{"intermediate_size": 1088, "hidden_act": "swiglu", "qk_norm": true, "init_std_down": 0.0, "beta1": 0.93, "max_seq_len": 512}
MLP neurons of a small language model. Each row is named by its layer, matrix (gate and up: input weights) and neuron, and shows model dimensions 176-271. Each number is 500 + 40 x the weight over its row's rms, rounded and kept within 0 to 999. Numbers have three digits each. A neuron's up and down rows have the sign that makes its largest values positive.
After each neuron's rows, "fires in" lists the words (lower case) most often at its 100 highest values on Wikipedia text that the model never trained on. A number after a token or word is its count.

L3.gate96:540523535494477523505448519497460463489468508487570512519557514412453436470533492511475549484504469526499566473533463514488462426490521362461529469517501528499510496488509536406476527501492501578452526398485499457501463498472494429489476429427536466427434489494519448477492576534474507576
L3.up96:514534482502490577545544450516501526514529499480533465462511435473517504564543493520504485418479551473514479542494533523432542473524514455467502506520435488477510453503494506518449571476540504591416506483551539504403523444551544546575549523454464477500427485472457539466461444520457482433
fires in: "of" 28, "for" 21, "during" 8, "from" 6, "after" 6, "to" 5

L5.gate602:546489495495535511454568485457504500579437485483461530466496508466489496554427520518461457500486499540562544432525481511463527586479432470515505410515442457530447528497474551579592482536525425499520440468448568559500505590480560477456537418478483544484466480500469414597516553532528482524
L5.up602:539529561495518513407491512504543483452490501560547516518517512449479540509537411542455543557403511492489549454506466550461483550469537490488513543541460539496509506507475526466502493503537488510452485515541456414498517503525506495398433518515479542516482466509471535478481511434562553517
fires in: "of" 58, "to" 9, "for" 7, "with" 4, "among" 4

L2.gate530:499578490508529540433463566451447525421450517558494519480439502493496525478526544445545532496480485526531504498504525474467539508478509461489487511468501442480497581513481522438519521448537465484470500503489492497493511489615461521456470506518509471482457521514609559470512574499464504515
L2.up530:515579501524529500475500525547465452531548563505530531453420481363465467536460456486493492570541510467575491444534532499457493566522473531542538522518537517462491476551480551524472472468537467526456462516537519465528529465522474447517468399510454469486499493397522472489484437523513546476
fires in: "with" 49, "left" 11, "making" 4, "causing" 4, "in" 4, "day" 4

L3.gate79:497468499471534483442522501457516500491499541500474488528514457461516451483438511512436433461452529482464502564502558453459460513502443432545448545526459502440479454522497511529494554546477521457510527576429494492554501494526607482514436500463503490496535511486595376448513569578548582521
L3.up79:566485512497546495464487541440459474506560505458547504508481497432472425481495500517488486565525569388431566546474585548513487544504577496501533480534524572465539480578559523464494467555455487482520511531430530483548531515566547473521495556458460555473501494492475470457485491532508505511
fires in: "of" 32, "with" 15, "under" 9, "by" 9, "through" 7, "for" 4

L3.gate652:544555517517530494563506493484455522475484478482589472493495437479531536480463543530518508496488549568470487497494486523446535581545502511516460497557499479474486455527541503511490503485430553496418512515517457441533483458567545510442547529492488531506491433408516439506488513561498459570
L3.up652:434533447519549457465505464482473499467481531478564436482498508524524582487478530512424414399505580540466518541452488486533475507508480487562467449543490513528421552499491511490506515535535466486405579530467504469537578485527490502491498584452494509491451442516504600569430550505388534526
fires in: "by" 13, "100" 12, "with" 12, "10" 11, "in" 9, "led" 8

L3.gate654:446486447523475563480464545456493497475458480593543493463460439526414489522560502512478474493466508491499469521515497500498425506558432526486499475499535529482540470571512515561513499531504554485469473585521478513486503457496504466456514543529484496524507462538515608523414496499515432566
L3.up654:479493541565464540512549508452552512484554508524491434494530552542494523500430487568507507528483527504526513429477529492523449506462514611489463488462517445479543519534510604491455576561558571642505465541489501418468470550502497473498498519513514476490497431536472525504435491531500509612
fires in: "with" 39, "from" 11, "to" 11, "by" 8, "than" 7, "as" 5

L5.gate519:548515453419536466465447488484507484491486471554410503491526454495510489432494427454453522450463531472452470430448469516486508449464464457505415495487492497594474504471501499443517493476541529508468508483580468565580502488531495508470563447502466477504559444520483452502528507472541531513
L5.up519:536522504556510463481577485489536457462507431492479593482517504493443425473498401507516495478529535512519465552490506481448554528513518423512476489520477481496456501513493503512500499467502535534489547541540463493477409530506528454470458454557495521492526525540466466500575495533479477510
fires in: "of" 22, "in" 14, "during" 14, "for" 7, "and" 5

L2.gate772:477491560497548486500450500502512574455446501494473543529496487455470495438447443582502502535531567475504466500547573491502503474519499470551530604505525466506475561516480402458472534491472561506472429472535449434566467535479488460517505521469468500460469460520499521516501524470456445461
L2.up772:443540474431453565541453562521526474543576531453457501539425507443518493463484438579492440531514490448455598527500571474536513574452465502541491508552561544467466489530485491531479473444464557467481459529526547485519547489505486469502578565468472476530522492490494499411485506480488503418
fires in: "and" 48, "as" 14, "with" 12, "in" 5

L2.gate73:492522482456450506467487533445493524532524488513538487577435522477517470493634468543498541512476527587520501507494523445560464504497520510533486543520529521495461487498431480547524361539494490568487544497550473566509462526482467467563555417573496508455572457435435425473492518502452554534
L2.up73:526466475426508443476481541473484515581480498446435516478463500498581431534507540507507534500473565506464528511512537490447457477527572503519478521513529440484434447492463466528452404553478485545466507527513492567483512515534419528568548493522488525433545484511486509545446512451519509513
fires in: "which" 22, "who" 15, "a" 9, "jr" 9, "in" 6, "to" 5

L2.gate911:580555485441557516553479535441506522458466526461516539483491454492489489571494490524521489526507554498475599528559549481512470543474501509554531584510554550498531465584511509438535592474548506459501516512554492437616525540500510491491429500526478501407531517540518480453512478474467532528
L2.up911:530477459582575478453543554521532547529431498524542520503542488461497517478504475538482526528510528495543500456501470463509440456472531431459568571559563489607460470509467472429565516512481523578486504540574501422543475507508481503482521462510382454482474515488482474490482532507482511514
fires in: "with" 26, "including" 11, "following" 7, "in" 5, "causing" 5, "to" 4

L5.gate71:486551542485487438513496490478479388456486504528464628544450549497445521489568441524466537475451536509477543493540416557498533498446463403494478580529496515494477434503588469520485561551511460534497483519543536538528500505523519484524494382541515456523529476503446546483480490519559548519
L5.up71:524477468533460485518441490541470499414496432483440470474483453519483451472531485472536458436487544565515549512515433448498524511586524481450446569446485514459487441440526473482476524471475453556470447420490533450558447521558488461498563462549453470509484514449457516509467533554503442449
fires in: "in" 42, "at" 13, "over" 11, "during" 6, "of" 4

L5.gate445:465536479587430513448479502426453505506461471530497464528550532525514525471480444498486493499498486457517455491502458460512585485501469469505618478487487467466561519415430504501487441492519586437495473540519535449473478571540455554486491383512443539513463392468557514556501482505498546540
L5.up445:486467490507458464454515524548497531529540545501493551558469550555513414560491624499425424477519518522557496503509497499571465502540498436475474527554557478457527448437472445420538440440519598546528516584532461505496503486536513485462494499488460508441542436442596508428505461515497519507
fires in: "that" 43, "it" 20, "they" 9, "which" 7, "to" 7, "who" 6

L2.gate545:554513445509469473488488479582567568480430572508486455506572484511485538512501493489492541452504469498514536528485518433440465486536513537454509543470459413547480455461520489544506503499499476420530539418506537450486521460565438533458542498526529466502429606504513522531521627494468493498
L2.up545:519420433553472415566609516504553538525516520501554470565559511483478525525494490522473510516553569484515529544481479466479545465523527483496408511467479452458485474547475482505524496511484467530495563525481506525481486427561502526497446474426543491525506495470563483478496534539570490521
fires in: "state" 36, "general" 26, "national" 16

L5.gate1077:602458533464513534503443467419516469507463469552492609481500567577497509518488496476497504528457463508513452434535561506457538485466577562562514536461470529479498498524556528519517448586545516442569575513479385468469421467465453473479462482517441570465447537534454535536480510453514550454
L5.up1077:572444533450425555538477449475467504515467458483498493447517491545466475552512450529477461482504503443524424469531519504538527549490491446547539536562495512523454532468513497524503442494440530510524470561483474384461528475512440512536479498536522496474527502460496494463472533442519486478
fires in: "were" 27, "of" 17, "are" 10, "despite" 7, "or" 4, "000" 4

L4.gate443:507500494562480474503559465525492452541492498485437507454576490522521511537501550570517476483484439493488559495465437504429457480514518535500519507500449481513543515498451533526462573487481454435535543512380455535511618535528485593514566459519535530463584448488515486475521549583504475535
L4.up443:510476473461475469572468513386526501540504462511554496539486500489513503482472443477445549478488479454484560547524556411512526513457535482527494497554501504516517497512511474456532498471516572471510536496474505504416499481486549560444493458531492521561490527486558424419523476532540506452
fires in: "of" 51, "among" 7, "country" 6, "party" 5, "year" 4

L4.gate883:536466461472490484521454514485484491517537455503503527545476530561484528445459454512541521522526518472550584507476569416540507582484563497544555549469516492512515576487492476430530537551509528538518545580450533539484554506458499487441462440451467467476444481549616584473528503519520469547
L4.up883:483583407485493535482542428501433497466578484519533467509561518473442478470465517459505504477471449519558458500480542488504517590508467569574512578468451516465498458587529469524466504595536531524525445454510475507471572483561474473509475547537487518528555490557478544442517439513447531475
fires in: "the" 52, "french" 7, "39" 5

L5.gate820:560480571519459525492504524490482523569470444455508459526491522490440461485519501589436500446472457517497519507486490477499411508539538421467506479542515494414461525482464574533572502487542503463520554431501473515545516572496547542425507510490492482509508471416623491539445458480601564532
L5.up820:468461562520446512530442450479496528492538478482505505537436481491434552577571470535447447532520502469515518450551505520504490488511576464426536455499560513483520577528441455491531383462448535495530505554531499529495479528484487536451549518477474538481540511437574464505494450538553541509
fires in: "to" 96

L3.gate895:486444570469460499477504384535501449544541488446572527560528477491453460541526517500440468459501514556482536440524517459549474496455528562468517518550543496476528509587526519522512472503486460529532525494480495441545467538468480471392474532428514512512529459417499528529425447523555518516
L3.up895:558477562498455546464424514472506489509517511458508536553522520454495483520463432521511562474556506461540514538469489510531562477455537519501485502476568496494427549455574481480503475533442501553518508471482501452480453449481454538506511544532590515485478487413523465453423501525521503545
fires in: "to" 37, "of" 15, "than" 7

L5.gate344:456481477466527505504516499490531581456573554548516473481518566498536494512497534477479557534521506532579486550484427429503546499409503517504522462547594475491530485460480514494488540491510546445452489498496477564601465468505523451478466504544550506505496480535527504546515538421458490515
L5.up344:477590473508521510516468550533487495470542526449531548483497531478491512508517418463439559481429610497503482484501396453508548435504474523556561462463494534519477503485546540540494455529469518442481516540532470474531538446483491542556496500509460546510487465571570528511535483604570488533
fires in: "same" 21, "of" 12, "following" 11, "this" 7, "the" 6, "a" 6

L4.gate921:510499500454471564443463548532444508550542443477491487491495543519511472383522492502515545505428535467518455462529503445426497463511463489581557527451485449527414452443469487494480544541536526435511530561475511466475469504494510506530577490513496516435449535514517506507462524478499492562
L4.up921:528483389477497468468455452506485512533488479516523520499542483524469501498525576464510468480537577454507431537557447478475450509524502486581516451465523420518465455559522490497467545515506497443504495465513451473476533613486477475546448450497440508515518492502479520528431457535491486533
fires in: "television" 15, "film" 12, "tv" 11, "musical" 8, "the" 8, "stage" 6

L5.gate248:472497558486533520453485554464418544532564432531545453529443476482510468474529514468529469495488511520495545526488487575544505508439542422492538503491495469434519554423491483466501434428537498521499479492497486553529529590528518505443500486487474533477513471495493489514526519543598535520
L5.up248:475531482484528486459469525503477503534524445540511490525521477461539440562546481465548494520527486483497507511517533560546492564437537426515491491515507471484562522506469465499412404427451486517514491418530473535529510561517517484530514528475544543462506514525519499498535474521606499586
fires in: "to" 57, "and" 10, "only" 4

L3.gate139:447461486443465439473604494502425553488530538438517482504488496482457466507532537564482431489498526401566505495533512481490441500499454557501504533461521518530433551514489497511573547545429506434509477494437453416481444492468490502454505503393485562493504443507467489538468499595487553584
L3.up139:527502448534468505490492458468477491490528506428520460497471543567479461509484530540452425484486541452491509633538507481465420396499482582475466511510546525480523529512444512484523535504537497513461468473498461391580459510482502471510526527539506529503534489498448583508481440549428548501
fires in: "with" 23, "in" 20, "of" 18, "from" 11, "on" 6, "located" 5

L4.gate1:532524538455474501423495562438524423510518487428553544583444527537494442515530518472529509416490569488524503488495508459421460466478501547441444520504512562498525474566430450494543477521537498529457520530463471533484529456504486461487492458458453461491542424569468505504546535449502555457
L4.up1:417504406486432564589503434512554455529488490452508473445530467528539423463550530462499492442441555482486495406529459516491541537443423506493474527502478477480452497481525549457510479476470567572495494529485452469524508533413469470567566504559446496525441528549520445563456506506466543463
fires in: "they" 35, "a" 25, "are" 14, "them" 7, "their" 7, "were" 5

L2.gate437:460520396488443494477484511478514565533482497523555546550527522539529552427585534552521496451450504552562445523520460528513499498518486427466541465532494425508433471538438583481538528490536594503519487557493457549513455505504545520586516426509488552480499480439495507438541436474504470533
L2.up437:503480458490462487546532500433495571524467504486535546510504472462549521565548493569521446477473510575533504473543512510541546451429467533524515528466544492478495450550445486510509501496582567562454469516468487512511490529510461530512467449526443541452471477481482485475518473471561459542
fires in: "which" 77, "that" 7, "these" 4

L5.gate986:492498540504606479528463548530498566496538507560500509516554552493540477461542518537480449516446550495489544503511516510492608512493517509563568545546579528504488521526490481541497490457476575527567454478490460472485486519511500403477504433549508488553509530469486515562533471499534433575
L5.up986:454476538544384518488539538516500465458605595403536485497453559498524545439553506495538482483516527514477582527503479454468512501544522481498609471541583521513473488439537476536522530492490558478547465475498489473524538514497477433532444486476470535543412565494548551522479511466531589535
fires in: "a" 65, "an" 23, "the" 9

L4.gate378:467508439493476497426552458479533484419526509503441467575590554445500528520548581499498501511500490541503481454491453458443502567514490557550530514564562484492464471461509482455537476453566484532539471575479463560458541470447596498489506488525575464548523481491586565502532610487532495545
L4.up378:534498434490517524519539491497518484581489516557483473553517522517484482499493534486535468458553465568563568482446482423535541436479507532498493529493523477494531505528491479513481474524459474493577467456540512522499503527496534488471463507505493479545492461562514443451476437479505489429
fires in: "the" 70, "end" 4

L5.gate345:466554502442522579489528476519509479451449552483525496470442441510470463513505488481528536476541495552551523508431504547456539450452511526536460543528474413525414498502495553526516539563540486565510478400467556517527491449512525517567465436474481575470510551511408386489480517463593474474
L5.up345:466387510468461468518504518503522447508452463489529491485517543553476494548530494491535543468551573434488531517494526459504480474527530472525479533545557471498524520427456484478517628469463546498498450532508554496585494490558489470451498520486476443465513428489510429455457463529511503475
fires in: "over" 31, "about" 13, "approximately" 8, "up" 6, "than" 5, "of" 4